Weights of a small transformer language model.
Architecture: RMSNorm before each block, no biases in attention or MLP, untied embeddings.
MLP neurons of a small language model. Each row is named by its layer, matrix (down: output weights) and neuron, and shows model dimensions 48-239. Each number is 500 + 25 x the weight over its row's rms, rounded and kept within 0 to 999. Numbers have three digits each. A neuron's up and down rows have the sign that makes its largest values positive.
After each neuron's rows, "raises" lists the tokens whose logits its output raises most directly, leaving later layers aside.

L5.down1988:513474495485550489448506521510499493475503455548496505502522478475503488521485482472523484550491471462487473542512521479520513548482432471509476459501459476472435520485460478534503505509474453539516525499527501509520452509482520490483472515495509483501522517532503495464489476485473512453462470497500475550508534481534506517504488479527483524466504536468519524527513530492525523489506499501504502492505478486523507479488518486508457526530481492560494517480476502583477514467503507553492479537465495511517500470512506473542529489486503456484510544481507467504476519503547427469
raises: "agen", "aw", "ards", " than", "av"

L5.down700:492484485568514486504526498498489488518509452462444494489500473469514485503502514497507522467455508504542508519532528476508510520508492546516508450509530470476514477487520443497471513517517483478499471496482517522496554534505524521498553523493486482491458453501475493458528501544497536477496441496513477520504479478528511461506475499454483489486499491512529565522460496495482488484526478486506470451544542516526504511532501493522477488479468453466508494497513480521496526501484511490506486480492474555442482479493499526507527459468490555451469502531521526517513507491512477490
raises: "ite", "ans", "ites", "ib", " street"

L5.down704:510537536513503505449536502463514485472509525522464525488518458485491498449508467448494502477482504494505528504495500516511506485506507457493542496554532531516494516525508533498500491497485496546512475527540506500476512506507519510478529489511528503485491543516529456495501525490517507523511567488540581469422512515464497485497537494512476503507504489494491474523482539489489517486532503490492498472536519536489477501463487510525577530518505453480492501536506498508479528459493526505504522493443471519537478563502513520518516541552473473520529484520493470542525528503499509505
raises: " du", " des", " de", " national", " f"

L5.down1389:503491531474512457554502562522511472521442555494458509506510493525482498544503513470501503532486458474486478490503480512466527463508474503488490495543527490504476538526461497504473515497462496494479530504467469458563477460465507460488475499470491488491508515464470498508554468471513491495527475525505566470477514552519500508482484512504516509465479439516497489517508504468494472503494480498509496503501500562478501490499503468507514483526467485503527490501530538530513510455504509485516491537507519525524501477469485525475530485483509508516496516436450520523478531484494535539
raises: "es", "ian", "ination", "pl", "ins"

L5.down246:515503471540511489486474490499506481513513451534524476493498503480509534494498505495507537505505473484514544468490507477448476494483523489530544507503549462483516518490485505485473457473505458527488510493498473526504534467465502510547535516505458513495457517520484510523506577501523516509498499532516634508521501456487507502491517478491479519469497498495518512524490485521521512526516504494461506475483490510471486485477470496493460496519542545502526461518480476461574465503499506478507459541485513471517470461517493504519514458486510520492452499484481446483493478523497491482
raises: "see", "e", "i", "the", "1"

L5.down1438:519491499471454506547458507453518516452477490514503474533512500476488507513492474515508528536489512505465487513482523505498528521511517511511475514495508523512506522488499473519517536426464525511540488529488545503437496505531477476482489485529485487522484504483503473492521477511511518454484529516470518528557495501505471513501494479502482473536479487522499539523491460454475514501474484515508483529499503539500521499454545481438523550506503480512515523466488496480424487474514515473499478528489460512540456504471478487539520481506514506486445520473483510507500493530471523530
raises: "ley", "ule", "lement", "le", "uz"

L5.down1990:529509537481458503482492525509487480501490552465501482511533510523498480514486471480518479500499500482485490486471534515491483488463502528510524511528507499523488518469506495495486503545455504492501495495477510498484522475489491513491541483469484520514508474511499534504525510502499516482445493500500543503478490498506528507480467479516505511510551514505495482501496509514508503503458513497490480539548501488494503491487551505484470528458497481483514438528491539479465530439517478551429441517502494461479518479507493503500501495496525515528496462496494476470476513503494507495
raises: "ies", "y", "iana", "us", "ia"

L5.down1449:515446503503481531534460512502521507452456506509474493526489491485493502501461516491487502468490486553529519513545495476515519515479480485504513540510484518513493498534484461517473508502486490488481509492508470520529504502544474526491495500460487555516467509497488476557537470513489516513489510477484503495495461471501547495457460484489496449497508523480490447545438505504501516483478478476536450501496504518470516478483539524531493500540496473544496478492536500514526525515484471544523502514502499517466493495463507504519493509464432521513473531518496458514494475519497479446
raises: "ess", "ents", "ches", "ke", "ently"

L5.down1526:550504527498530509474537508433468528532532499523465518526474507523563471520507541508541493515497488439520466496547517472521513485543539486501521557536504485501515520497495545529503494507479528495486523493472450548522501511478500537495506462460473486512470444513495490517472481519523533513512513512521544495506527501519473487523487502485435505480497554499475517547483484514503525497500491552431538483509532496529454540507472549477522496490480498545503479501518520502490481538485499511534504503502478504490468513511462478463535495507486492533503515500517532497490550469500524528
raises: " to", "ities", "ares", "ibility", "ory"

L5.down92:491534527519497456524461502512432504487492502475476517491488511503525455482500485496496490520495498565497502471509536515531485513526527530507510498498519527455523512465457530465493521472471503491548539459497505502506504488494555530508480488521521500502544520495499493496479453509543501546536498527490544474478514540498483522579479518447492482511525483519515498504443523477463490460499504487492452492475538464495496495539463502475562501460525436505528520492510511449498474505495497482502512483529501498471477488554521487530516512515503487493508512461533543517480517487495526499
raises: "ton", "bourne", "ston", "ings", "ha"

L5.down1409:483498512492507529488521491444496463487472486477545479532483482519503506446544484546506564529491513522519460514520463465503512494541489546552544517508425539495515501503471495505503480486469479494504549467488500493471508540484501503493515521468485541463490520520539465517546527537525537517481515479509502482478473476487503480551451558502493474514502498524453499525485539495499488510470477506498496538467532497472515492531522487533490489480492567447542495504484460515486496462519503504490526521518486542472553519497515524530516537483536497501469491463497490488491466499461494497
raises: " helping", " serving", " making", " giving", " becoming"

L5.down1805:515499504533482494503518494523495483502509528496480474490523483462510486525499525524530470478470521533486522535505536491456528521485463513501508506494522505492486511516499490508528509507472471526517516489502497505480504485476482527492455525544471561524501478493474481515486496468540492504494550532483521484475470536480479523511528459530467502562543526479483479460534491474501466509505522490478500541553475476502519451508438447514518475503493459496531499493485486576554470526510480460507511515533542503482511506521478519478465482508493483490478515494558508525516529477498477507
raises: "s", "ined", "ination", "ana", "ine"